config.toml
hidden_size = 192
num_attention_heads = 6
head_dim = 32
vocab_size = 537
norm_eps = 1e-05
attn_scale = 0.177
tie_word_embeddings = false
init_std_up = 0.0472
init_std_down = 0.0
lr_mult_o = 2.0
lr_head = 0.00694
warmup_steps = 200
decay_fraction = 0.86
batch_tokens = 32768
doc_mask = false
MLP neurons of a small language model. Each row is named by its layer, matrix (down: output weights) and neuron, and shows model dimensions 96-191. Each number is 500 + 40 x the weight over its row's rms, rounded and kept within 0 to 999. Numbers have three digits each. A neuron's up and down rows have the sign that makes its largest values positive.
A block is one neuron, or neurons of one layer that tend to fire together. After each block is what it responds to, as a language model described it from the Wikipedia text at the highest values.

L5.down82:564460554545465470491463554512549491488518506537531557568465484554467479454486502477478547463453500454509493467481503490534445513524475516500572503515572499540540486522424510529458531446490509603432538546466508427483538537538491493480442514472488499505569402513380550472501526491554509535
The last digit of a number, tokenized together with its trailing space, mostly in pipe-delimited stats tables (the 6 in |6|, the 6 in 16 November, the 5 in 75 kg).

L23.down24:493496518519418446462473492507504554500440427485520459478501540467485502582541607470511469495539533543490480506490547492550545489463455464425505438490532529503446472536469498512545483484504515442556410504545411486539514501532501493530499514532522513512514482455497469415507483426512487544
L23.down57:563544520563424541507515520499539426499453523490494503503494489496533477487542476514498511504486592515535454474495441519477479565458415499468458525511517471510638529513504545485477497503546430447481478430465452474462492485471481478441479521507521479495536480444495544409517460482488529453
L23.down73:518540519510430445476519511541493423530547541407514495523475445526458478434519443573486442475524477538519448451568479476561464478497535469469415502510528490511513478494488510509487461478469478518463555550482434479538526467522516490476507479558526540519594495542478459469476507472554495563
L23.down492:476463461576476401521542464465480480540557494504565523425472559494528531486517476406523557502479517474485505564556563479569533466491524541427534474403475478460497500553517476526442503439547431495508476448524459377470493543481483561578509514444452529450550506504469538492530495491451471548
Mid-word fragments like ser, er, ti, si, ati directly before a "v" continuation (ob-ser-ved, res-er-voir, narr-ati-ve), plus some "ch" pieces (chief, children).

L5.down330:433465434526514441437502420473469499621495550540533507447548434521503481455541498576504508479492510498503506472579505568483500523519521499458491481517532484486439568563457499486463546531473504479543564522549457511506497554454585508529493535484472502491548473531472401464472469472411500431
Word-internal pieces like res, es, ers, os, mostly after a prefix fragment, as in rep-res-ent, dep-res-sion, R-es-ult, prof-es-sional.

L23.down105:504550555434522462544470465474464424505506516519532532511562574536505534557502541490538417516476532468482509486528421507621552518550523493535477477546475514444487510538492475521575460581473597462503551496495529519504530434525537497464633517489550506497481498536505530508475499475455529502
L23.down165:476537567576495504541452509511535447510509469561515483536525515480510506543452523508548530510486503500490522477498523536509454564529572566525493557472531455484525533466481438494484550445490520512464495480476520494459480530522493487551477460482465445487503456533499546495530500422493430528
L23.down432:543505413497490500500448514486534530497501443499466497504555498458529504504521575425501563522521530468511560504543546361535496494501462489435532550532448476541505455506505413484547578365491519402462507470500468522455535470538437492517495503531497459475547496513468542514466533458517490459
L23.down506:498555548505545416467434564512487482503570551540551539498550503475426526566589465509486489494493496480618485529533488531514506558465454519445518497687423461430472510459477566498530545506510505477450498446506499568509475431567486483522496528464502491536484465545519455503551523460462461548
Word-internal subword pieces, mostly the vowel-led chunk after a first letter, such as wor in worked/work, ou in could, or in World.

L23.down286:550451492479510474515538549540509546475503491497468427487450560433475498495453549517479525473523548477477409487466500539505458530491511470472457463506498483510483449497513490499556526572536481560443478451469483553473496477596506536440549492517496517468524522462532520536489462451423498560
L23.down313:561547505484551579513482512448529512347516534520520530507488515433499457450500520513514476442530447484540553444506483484514546505490538464538500534375433481484453400487532492507512537544490531456418485507450514533547487530497456533526534537452475578482487518460497564547518447519463478539
L23.down359:553471478497524503518409477471525476491445503496500458501495496548474464545527450518421540473421488492419483546474509577578504492487514503460519463505474499489498591474450435500462466461511449450467475510495487528507524551532539514539517464552471451512483523488536515504474607456447433518
L23.down416:569545486562576528493536492562441499491468492536489539499555435448513491511474494505507519516561457498524518502520526525536521493499513461496454400424496538508571473484507463433492484532487445441559497540557523470486534510472510424464549553549470441530548492537483470583467510545523509520
Final sub-word pieces that finish a word split across tokens, often inside multiword proper names like High School, Leicester City, Megaforce Records.

L6.down128:517545472520522470501457584458505490578502535505511512526471532484459492499531431468437490506512523492541565444513537429503530518510564523475510512516489420540522529471433476484498488494444570549530519552505502465535536399571552451514435531556484449472469537484466538466403451424491492553
L6.down149:488483435438575521484490485544524511415486474480487500446556451502472487575506468398513522573496547475524496496500478489486486456449529514495488473566507500516466458548513450516509428518510574489505522545516473512498506545443543529497472541506480547482492544514536515486525511453461531512
L6.down231:548538530479531460549486532528471523434521498530489529522408506504423489509536457573523540471472461497540490484514534467500474474435525472432478494540442443540516597482541458494530411482487487518551537512451568456457444507468564452503463481554518388495520594426475510457478507455499506519
L6.down434:519502530491496489544479477502496521531437568489517510483551471562518471534554461427506493445451543407520475483471474464534470565460462471456448464539460578458464495446465463516549424454478465443460519553465501434518484519538518442459517558546493518501511509450516449410564444417545497513
The = that opens a new article title after a blank line, e.g. "= Athanas ar", "= Missouri"; weaker on mid-word pieces like Ser|v|ice, V|ot|es.

L23.down180:484464555547470539458503550524506501577456509492465432462491483510500503484541588482539526555476597505410522460490510497498529562549464548524493489507454506535523530495516432431471467512545434454513544442495605477504446484495478488479479556484554508557544481484478460396452543480540485487
L23.down230:563528512522545505436471518548552536534571472532533561530500552436410483473518493539445494498481460483493455523441467567547504457547451545475470519506495455470531501506566514528468449503467538500506543510503495495505416513497492547500500508548453550498526454511501525533510460496518491479
L23.down296:447559493528487508471424476517546471614440547465517439528517454508545513461508547559503467459453490523495517490469466542523489469489532522474517513569447540454452497436478455484510487519531604470549485494552481456563506555493553495545492420491506529478516551501516378550511490424503488572
L23.down330:451450441575550514436495478509474537539506480454490496499415579565499462518537463514474476517454443523468471499543507466494509533555530492486435432442495503473470513438482434488422527520481491498523503504552502566472535498480486514461513544487542466487491449463486507535410403533528445511
Fires on a word's first piece when split off, mostly a lone f starting a lowercase word (family, failure, faculty), also 19 opening years.

L5.down430:476451471544517523441541438526446560539547426512453508512572596512406501429405486504531487520543503452547494497479530578551469507495558477481476505490526516484498500589518509454452501544513487494526490498549532563561540515494540411524509451530509521530521541423476460540574520495566489516
Word pieces containing g split inside a word, mostly g, ug, gr, as in Tel-ug-u, la-ug-hs, rele-g-ated, Geo-gr-aphy; sometimes ent, tion, tic.

L5.down127:506503456440512540482475512520501468516441527536598512452410426541532516499481518499491454462556614515534510477499485485518465535537481510511514411571579495573443491576458525465449534511524476542478467544429502516500504514551511501562501395510510516531493448508448527544483466448440527530
Mostly the word piece "os" inside or ending words and names (Komnenos, closed, ecosystems), plus split-off capital "R" (Rodgers, GBR) and heading "=" marks.

L6.down57:518482446553507427572493444491516515459501489494470489512492549507540497520520455508546568492426530441533517475472502473557446453432452534523576560531504477453539549502501453496493496445472532476485535506518574388459475517496512505476418488569529533507458440522488561461447499554505502537
L6.down275:570461484489456543523506441479490465430480445535474501488420600474485467462486531522495482508501594464576505485501488498526534582494538512515470470536482471487508450511472499490566528516428548530449524491490503442453535562487516536477540450469556476470553498524502555459495516462531528547
L6.down329:512490540480497537512470505483555569475509433490509567576446441497449501552496552520462526504465518485467604580524485475535463568449460521453565529463554506442505448578459429556485509475490508544461526468503507498513454548452521496502488524511533532524511485516433525446382494477507551587
L6.down440:525455525502498430455524531549529495362485489551479529570497408491459472486525449469543479509492511492533492519516460534518470484511490517444576417469569431447474463566520513455477453498454478598519491490479510472482483485583514492498451546528528505486559447525433526403499533538443477541
Standalone single-digit number tokens ending in a space, mostly table cells between pipes plus dates and counts ("5 July", "4 GB"); sometimes "o" in Road.

L6.down109:589424463496553489465496570532473501461497550534509541483476593433442499527479511486474516526453517402485502476492573439524505540488450501498482503469507516571542448552501499438504550497485502487475496498499501497488471500521439531519493532519490506503489511502555514485499536530458486470
L6.down215:558517484515440469473461472494458570530569514570525499478507584535479442470366526489539488536518539462533518473494503523423493468414456561493475508502484491524502539477549509476492488547583592551558528519462595523473546487480515486452465519454557503547513461535522510579430496465557459524
L6.down322:488529492503562461487504494495507496536532496492488544514488503423468508435454462509491494517380509443491513502500504566548471533533463511443478463463542537486559468481622453494516520592454508462527488508459507506467484546527473513549479526505427516502503493527470475445472526450463555534
L6.down362:528511488511489482485502506526538535514472538497542532451421527554455481442480493489482551543460563436578540471480536504473529511521481522469477583465579480506497544549561516505447499531498505506481461526539572545446523405532505514496479432470532533476485459575533465536511438503485442540
Mid-word fragments that continue a word, such as accented-letter bytes in Spanish names (María, Díaz, Valentín) and il in family or z in recognized, plus line breaks before "- Field:" list entries in infoboxes.

L6.down188:527521416501517530452462467470513455467536467512558577495447510528477607529518566538502455496549461477546542455512485525479507460505529479511529554556543508487507479618490521476450468577488499555534500485514532432474502461540474497556490435495516495547490451525491500475553476509445571486
L6.down213:539539526461545475554532539488512499445476529473457556448528464537456555564481518489521424486492489514476553529510468447516446460453487473540478519523513520521421555548456499508519483520432480483486526518505596539457442466570475401476470447439524538557426503461613476491526488534441445508
L6.down324:497530551496565529464502518590532549540522491554495507434463550582556507493462494528532498536614516563499583469524526453454468450525486472509491477512442540537559458528383541421482520514500403555512482503540529472498526492499508529565490489530553486526501524561499530460502475476526578467
L6.down381:522506452469444534523515493529441526433494458514436526568524543496550541476545510516524521484565555533502500444507446484567480479489563544510504564459422518475493451541387486514528450510546474566489540504535537503497501454509525541509462428535513518446543457489536554497512504529461488484
Single digits inside numbers such as years (2015, 1955), scores and table figures, plus some quotation marks and word pieces like -al.

L6.down39:569500450503439538500464440480505465484615512464456560500481565499518538508523483525491520524497513499472522498536454499570481439467542514479477516421570576499512492505575512520529502500537539604438558534518543500466547477453474492454521482535496577500468454431477535483471435509458505466
L6.down43:558514466535491480464503548487484531463530492539506514488509462467531585502535461485518479444459437499560536508481457462526542552539487548494506533564553461486506507551528469427486535507549495424506482485542479489426543498470475412602537570544563573525573411508504455481478513505480541434
L6.down271:479541444421426481515504535555531489576589475507503447488469534477542519514465584540537508522511456503510463492511487450513525580459530489544507577456463480413525459482451540474494578546528457527451513515551434526478470440431535511531497474464564506505557506478518482456521510498486535465
L6.down392:537558535479544482441504549502469555485498517519567465431446439528515528454530511560528487483464529499483414539419483503551429449508520518533486459457558486525540566464485464492465546462498542515540434604465507562506480471431503479569504479452530528489449485606446497519493488482533520483
Vowel-initial word-middle pieces, mostly "os" after an initial consonant (h-os-pital, l-os-t, cl-os-e), also "er", "of", "es" (v-er-sion, of-ten).

L6.down18:531461449499536548453486522564497562440516510572484491474481551533440479424483469459459520513520542460485456515498447556499475454442520493537464475500500474510536494403459538518522474492582520519501449452452488485540517441554433377536549483549548560506520499561526531522517410406605520490
L6.down205:486444489552540505488529498545524536507510432471518468440466593502513499539558604498559479515503451450577503428541464478520471529439581488462459407516534441514570461505438463540480469522488453449559495560474502455524506465484491508504505473511442493494511489491481558510524383517492558497
L6.down297:504523480457503529511556501528456508419476532503487536495463557496525484506566514484573469557506475552473529520485495534536521475588532483496506569379504545588456437499447539526521526519466533531512526474408545512544508522451501487547445496480511469483495557477506520546467551539484465525
L6.down316:434473459475516514432574441550510488436467575603549477495453532511483455525473487439447421476428486513450454491499574546476591505433503461455456527392511544484532515518436511502507482515437522479502504502458505541495490505495516446514447587537463514523494470546447482519494417529539539498
Continuation fragments that finish a word split into tokens, mostly endings like ity and ation (University, authority, Corporation), also tic and ser (Celtic, series).

L5.down326:422530406533507506493525521484511477580660505487538535498450461505458556422546536451560547578511448460444487466536468537502575524444484507463454495456500540459532492559457501488484522520469412470517478464477587470537529465436518461483491456484485499513522456508483509514480457431488498509
Short mid-word pieces containing t or ic split inside common words, as in tw-ic-e, St-at-es, cri-tic-s, re-ti-red, m-at-ter.

L6.down136:542494496540491492481542445455478528605476459512516454505447455467480481489505549476464554520564526439538498446495528544507486465471480463477480512480530417495481482551510499475424590465505491518421469484520464481584642505523461546521505469506456504526509524451461504495518525529508504490
L6.down229:499554497571521560521519451487464491584476538481468565485505504523509453464496528508475426529508473465521499508531511548596408501476519580536519453511512473514473576476488492474497485502541484536483523551477562508462454455542479483502510465530470489458556476483489463460489517463535506593
L6.down298:514502515520526600512588406420530436487545517418470508581510491495474503465485515483508512442476562473495512552491546530537506543517588522520527498464536446468556492621540467573552474561475464506527519493499462450524516470530452476485441512423516513529574475523487543470487513537454562556
L6.down373:487496462509430505532492469464516529464519433483496539504524546417544494515481377525469503495444515547498516443460490469458510501546531541507485492385443447499461510540417532578464504467419507525491443524522495512509590543498498578518524476548548471504503431484500471528507481527450458486
Short consonant-cluster pieces inside words split into several tokens, often after com, tem or a capital, e.g. tem-pl-e, com-p-any, Port-ug-al.

L6.down193:557535551471516477577536540443489509539525569491459507443528532491503528546539587452524460555481497449453533521513528544500534554516534529489455498519534538477560483542555468529511409479496491455528519558477454522489444486400487564499522459477537455428519550493478438462509518486532486540
L6.down341:534492504517528600467468523507492507487546464458456485435451472458481463415471538429536522522533524493490555547490415461497519472566537570467492537409476503493469508494580490433497442485574543544530534407490442498545510522537481554502484504515561482456512501533485533468485449461511508466
L6.down437:593473485554430522449540494491506508460561541550420550512446519513529509544517579501515526528472522540505530521545508414554442535531422484500462472482518444522479545604442527496492567488512534501497489443517493467532495460523513542525495449561526434517540494544415466447537513417451439464
L6.down487:466505514437491441527500511514498514476507543479456417438559473449514484509550431450471508449509468490484464512474479561504457463518545492495474473440479582519512450507416411494548498489573448434492531559521411480499486504433543572478484457518509462477447531532483485449487480416524521563
Final word-piece that completes a word split into fragments, especially in after ma- (main), plus -on, -at, -is, -od endings.

L23.down98:493456440518602441534482515474496473493517486473408461567521465524483498600516504444484446533497429497510531504503491530543534595495543521525516448487455454441496530543506424490473507610507535546446486511512480496520558527487500483544575525475553508540404531493549508502493553499453533505
L23.down324:482497560501491537493588426485484495545458419480466499473514529485514542483479521484526417513509609491457470488452554509470532488504564513549466598521441463467563484540557427523509517456480521440561549413507573523527482477484537492470517582439448548544449501460532426509539540491509514497
L23.down369:513466454492556557472513453491538493503508498477514434489491551512516513496510521625501512492534462470541510474453501544576556549530518439524509522519557465451504446563541486433553542579464545432563499530491579454478510584467528509520434548483503475460536450455522531501479481484525536522
L23.down377:535456594508502429505533489454477515594550491499533517476521528523469499535476480484464533472510561495511506517466474574551432487506533503538520511438467490520510548532480439524449494599471510444591534468498518466510517427443527524560446530489509558485539472499487527462383501507478411492
Word-internal fragments completed by a predictable ending: mostly "ou" in previ-ous, humor-ous, gr-oups, plus possessive apostrophes, "m" in seg-ment, and "U" in UK.

L23.down127:515490543511525477555600509440440505571469492468466513502490529536436510487500579505484559503452475517535491513515549440446513612452541466482528512464531493447533509461535513613524525504539500509518484436483493509610459531443453464496508471477481463504446516488462476451494497559493499539
L23.down142:493423507515485497499473512559540521502463475529406511435422514478473473489502454500448489485504481405520511475495529480483547533554552551445524486528483479448433558561515499593564481464479561525497450461537458476511517468506441492472458500524553515540446596470542480586397486548456489517
L23.down249:495537509454533533529510528505518537466511438503448533505536528475529456496489556528537533509436524491439522510491538489518482499480517519443464503332457538550508564566602572458472507507512527524503535479485472447481463498501471496432602393514518479477513491529620455507528483480474493482
L23.down404:433560512488514490414556472458467487454425451437497481534494568536450479480484524520505487486451564535516533499474523462528537448499484491476519477550413436469469488529546480504516416445564526485391480507519493520483528548531584481448536493521445505547486527573582584497505435501510511438
Line breaks right after the closing | of a Wikipedia table row, and opening pieces of split words, especially per in performed, performance, permanent.

L5.down342:526484470504471462474554434526488506449561456465520511517485505536566447473491509527525538505511476467449545540529487568491541479497556514508489494442545486471535544550476539474472496512457501602512523543482549440464451489546587573540437573496593527446447568568518497464461472466523449502
Final word-piece tokens ending with a space that complete a split word, mostly -ly, -st, -t, -y, e.g. new|ly, fir|st, mos|t, Categor|y.

L5.down172:509461586492558471488505483495524502483573597579410427477511524505485489471501464506466489536455479460523561526476512511496562489479490467496493500511516517510433565454584456487508484460485479502532564497458532440575456422489565446563543535564475445513524476491491519498525481428528453469
An = heading mark opening a new article right after an infobox-style list, plus mid-word fragments such as u, In, er (Q-u-arter, In-diana).

L23.down44:506513452524497475513460532533507523461469506438499524496461487564476476559475520541524551451488498583481514475576514519457526490548522468530447478589501452514489494478501409472494529552455610516527480448500503472522494458523506553497540494520503490568457524544475400483582510454479490597
L23.down399:494479466511547518569559404443500503534537495522455420454535515522478508457587544543601460463520524477468510414503527533474432476453523494531508553531510530417510493532477576507540548482435449507479474498462564521511511576503534571595495489545488578520538454499493471554565472530520469541
L23.down411:498478471503516522557461491488485542496484572474469478532469503481459538503409615564509575581561569532519467535533501480567484428565442535489548587570513524490531510513466525473472455515409497538495397500547468581477461460405438487507496469567507500506456496465494497525475477459453468523
L23.down509:446521492499587507584479517475549525528452479478455514584499565544496503484428527505519458510569451513543440487524516527543452502526490583496519491554517531476496438484487509451519530495455520432509528472528540466511417522511538432462497440495555458545442495535522500478447511484534516559
Short single-letter word pieces, mostly g/G, that open or sit inside a longer word: go, grew, government, Agreement, began, assigned, again.

L5.down369:459467534486588502424495568508482541511570449452457552451508464570466549484474467526472485560573502535487443474523460473486475507549464494510439442518451510505465460480516511466515467546467411504513450475495493522573509519574484490553476526574507486502576496522477484437467522482506444493
Digits (mostly 9) inside multi-digit numbers in tables and statistics, e.g. 35.9, 2,948; also mid-word pieces like ul, our, it, ex.

L5.down287:509505507434501551458517502539511512493492519502573539465451544509491461466520448520559472471557439522530536505520505487533509515490514493507529488531464440561427390544451504493468467500498472550490500504505506482451515468531508517579400463412503559573500494515541568494518503442475545505
Single digit tokens 4 to 10 (mostly 5 and 6) opening or inside numbers in tables, lists and stats, as in 59, 6–5, 63rd.

L23.down58:457526438528432484524501498546492512473438447539487460497515596437514495523496490512469418475549462490510480443516506470485509533519507480518514523439446457468575478518526511565466497540459486453499473486448582547561538539451491534492501493521447480442439456425585520532569489523545519455
L23.down106:459490397429471529504467500550500495582493477470489485501528494512459490530491490445461559524498463519478481473545499466506518511540487499475534550409503403476459460523472538532514483553495535478445504479486550496573591499512538518600529485559486435486404488492466491489502509520496463454
L23.down435:473431431529547484539516581464514491567473491453535513509504517500499464444392529525497555559524456494510514404519549512510523492481490503553441482434508486508464579524461532481483512537496503542456495505487436581422480507533512523537469477445469535467536429516455484491584492458474458526
L23.down500:511454536522504474533607501473508511524449484531489505484555590521488496500522538430445469500491544552510496489487481506569517552473536406516470525495604514456504509482481484494467522509451456464466490513564525476523587477465483525455500481526524443436499518524447459445467517464463531530
Tokens that close a line just before a line break: a paragraph's final period, closing heading marks (=, ===), a table row's last |, or a colon before a list.

L5.down24:530580487516527548523452510538460498532532494525539486508512466516497539511453472464588505457459452536494539504551520465497529516531487539573530502511500558509459494477448457455492550526549517503557491439514503552479517552521406501486457462480554458512517466513493400529568517428534514508
Short word-internal pieces, mostly "ob", also "od", "up", "b", "at", as in Manit-ob-a, m-ob-ility, N-ob-el, O-b-server; rarely "to".

L23.down319:497513461575525513499498513524441511471492474450444461417456536550422559513524499460499529524580445549479479450619474460522477489543409496514466475436487457501487492506427502499455510491508525502559493507511473567549546428539534566539504476515549478552483515457544509549484557515548467549
L23.down364:532447535436516527416577489480505478443472518409528511458540562463520525448478535494604473482525520502535488449564518516491534490543520457490510491475526511508425490538448502546459494471501488527444476480478551458518474485541515511430530489490489468485446437495602587486514559482504525497
L23.down391:591421505474534478463450488511523484539499547531532497443509415508564480477497491504520512529484436473470493436565484542511484455490507526467496531530480548535406496588479488530535476530440546512547532525470538509458539434465494502429476519511455448481450477396527485529510528526502496455
L23.down400:496459514545480475508478440515531586435572466496582516492576498513437442532464435538512487503489532501494443514559440547478463495562450495461481518431527496580475480567463490519498433485486492496463492511492563457506455435502458441497442434565435541490540501495531456550473552504471435473
Final word pieces of sentence-opening prepositions and clause-linking words (Follow-ing, Dur-ing, Af-ter, According to), report verbs before that (announc-ed, mean-t), and relative that/which.

L6.down14:538505519504562477509519521554544558444521466506494579503531456398502431467499562564582455446488550468533451477545623506495421535475494491513509540495507509462519603494483490564539533539451485550433446479466511506551470445503526531530496461458478540494442488486458507517520456514459464573
L6.down342:522533514453486500440477546480561454431442537444481446491475505455501469438466493457505481517535521452490439555523500517575539533536490493498535426569415550487529502440442511512441479468473493478477480588512556408418516528514558513431502508517489510391445472523433537518469513511482470538
L6.down468:504561506478530544510459450467490471471445497454516442459529437500479521509488434471567448474512492426502516440421541492598483436498479531458484527562476440499494510526492499510481565513455435541548465500568578423473538414484514555510450488478466501532525468509524493523507531474456556484
L6.down473:514520470471478472485467504514477431492496485535461499520478483470484462496493501483449527510449494494496457487576508515537484586540482534566446527503505541574468534536501472468484528515487484483513478493595553404474476539530530510564516494566483449487484441406460507537530442428543550516
Apostrophes after nouns ahead of possessive s, strongest in sports event names like Women's singles or Men's 400 metre; also closing quotes and word-internal pieces.

L5.down5:519565511509525540499496494466571546590419578496521607431507510532541552520411461470442553508539466486545455535497507500505509489477507540498567501484521482562503491481467512565555507558576504555472559500495461573485492482487534542510501478478517576502523463518493579499511503489439416534
Mostly apostrophes in possessives or elisions (RAF's, soldiers', Nothin'); also word-initial "ex" (expanded, explosions, example) and middle "ag" (League, Lagrange).

L6.down28:433503502529542558506420520478485452525540504520505549506537488540500510468434511481500462551519511509486479469559502433517445528577543505483495438478516447429476509494448486493476504587480509513487482503573585511532538464446538487513536462519485464567491462521550543445522483482419483493
L6.down151:558541490540552478548534565484428496494527476520474506525423440542465460471499455501543483505560494541537507437480527498425479434553544534452500546462528501525534427460480486485431485553488490549492508502525450521500513420594488575459527474462522518568443566503453498428415387521453477503
L6.down302:502463573472460450428428467464481456481519500490478432570497613581476412539544521486508470426518459500477516485516496457515468506572570436484535554462502443558525510422472592522488516525540511532528515449564442520486449458496488439464486528575493502527384468504507531491469514484473447482
L6.down348:460551518545506527521503499496528456516551455520437528514612535446498509423436535468459550516455453510492523508562499444467450464538495455487488471531510494517464522496534403484475531527485534468501553533551534463542546540532459472489522517522535464529441488402633556542500480455466568521
Opening == of section headings after a blank line (==Release==, ==Schedule==), plus mid-word pieces like fir(st), W-or-ld, Y-or-k, wor(kers).

L6.down117:504525507514569522536485438520517502489524483603477502509489523486517468529563545541517498529477428549457478501540470543522497552474511569486475575465499462572486465471455451508509549498524558547545440554509547534501426474465483549540561499520509503545494401570573530483463474531497466486
L6.down183:502484534494527507469495485519506567549474535473469485435515534451485519545500446557473427455464471518489515478503462585598527534511490561433497508443467569507506490489490492517462516528510509515503430492507504475493456565501519435501518430505540537472429424556541523529573472538486527477
L6.down335:481515496502514494574500439476446557466476601471460539548528499484502535466486459582541451499518432539448558518455529491457524499510483546550551543520493529497477525530519523465459519543469502535471517438499482515527535575477531447475479441501515484472577447519488465422507534531503514446
L6.down400:426470465465533512480415450518471536616501540493493560499382483462411527463573573624514507512504526457486485527535500558510466489487544512448474428526497508494475492513501491470494500538522494470480478558544536495486520449500577536558501565526471506461513539568507521537569509517525518445
The word "as" after a clause, introducing a role or capacity (as a guitarist, as the candidate); also word-start pieces such as res in results/responsible and bu in but.

L6.down40:470522520469527546460475457519468567508465484460521537459562469486479493408478521508545574436445460557425452514512470549494548529515508568515432504443520463505442457456531566456514470548519390511553573425568462526527531541494605527522509420481429504510526551466601496487434481450447449536
L6.down419:550526550533552541500512516541468503469511461490601475388447452446524503503467572515439481411492465488477461552507503495551506481473480462498480583495530457570479473499531539496445503491437464496471512428514501515546545497471567508443533456506438481543505557508538550473535516484488495513
L6.down449:470504531487495552536475469512459465528466549449444481613582571474539527519533468532519563429492524580497560489485504461515513425509474556501475516465470519498472485514482541512427509538534467498487510476526488467472512477600462513523470481423556463510518541544511518431444414536558449510
L6.down466:490418503533477452471453450547479513467533525484508390487494400582563443476525503556537515508448506483609521477491512442547568510492520495447459524564415516451479481522486546436504441516574436527505514519462474463516475466519519494512493490464462567444476577453450487551508490483529482506
Final pieces of determiners and modifiers before a noun, often at line or section start: O-ther, a/an, Tot-al, An-y, h-er.

L6.down118:482498573503527486479563540454526538442589484506578517522481472547529509494566537510509461575540462452470461471542517487497487485486573537497512458498503483516432497473465540470586486480527517512480446475561574509509535453570537495532476510552473528482458515562552529528502516489463438499
L6.down138:471513517491481512491473579552496500530506503497541460531497451475521496536499580437484530421513537526445524488551410495498540482549495508519477512515540470476457488512473527479489461480486520486507463562500520543551568439502531481508419471481577531455494484488548506452458438526533579592
L6.down177:494544461475543525465517481419543513542499459496475502472500458499544525537521517512454516482479501536545463531499493430455497440467524499424509549476440482532483577507513469499512424479469480500461547520474513540546464526567495467418476526523536540477537482475528379419550504465530483506
L6.down432:518477538482536473510509461454465500529492433524519575579400496586466550524531507409503487484525496444499519506562417511502434450520435491515540445415531465546497507454587543540489523465575505506508469517498407565558511461540454524489475499472506482563484481482496515470455454494495506493
Word-piece continuations that follow a split-off first letter or syllable, mostly "our" in four/fourth, also ag(ed/ainst), igh (weight, fighting), str (construction).

L5.down306:532496531478545525473456498463469449437503479464483470506492551556453417536550493461468467504540553502491494403518468489502456436562567528495553532472496497512573472420419548495472500550464528523564496505604498562568540483528490462513522508543478451553422450525472552481450489514410479488
Mostly the opening == of a wiki section heading right after a paragraph break (==History, ==Description), plus pieces of labels in lists like T-ot-al and Argument of.

L23.down221:540507484453558574479513514442476537486474465465458540520489523502455521483506438458506544489525498565503528591512477472528486488519510508504522551520531507453459492467468545591491488520509519499448474492514538481505480454484512470509481498556540560471530499509461477461475505583507443443
L23.down262:457534505492565475605546544544451508389530471560493458536428470462461478496482510468495524517525463474493480501559515497532526533505506495440493483475457525552532492487436486506514522514491470526481567512557517548451457448429477505474469513492554551452523526457579497441470454502522512546
L23.down418:519497499512531478450491542502518490414514445526426512501525508511448570515523477483516489488489490516516483477509490480551475448542349489442524473432479580448492415460514508492488494436451499478493531507516497512569480497478429512519495551507484512502499453550575454484517526471456489459
L23.down458:467531456530531532478471545543475478588507536558561525508551453532519434543577581542525475475530480504491424561544529515526525526512465584494529596437413553514579484541558512598533501485486501516464473552509536503505491552445456543515519518408548459469463472491532507506523449443497475486
The indefinite article "a" (sometimes "A") opening a noun phrase after verbs or prepositions, as in "a nervous", "a few years", "a day".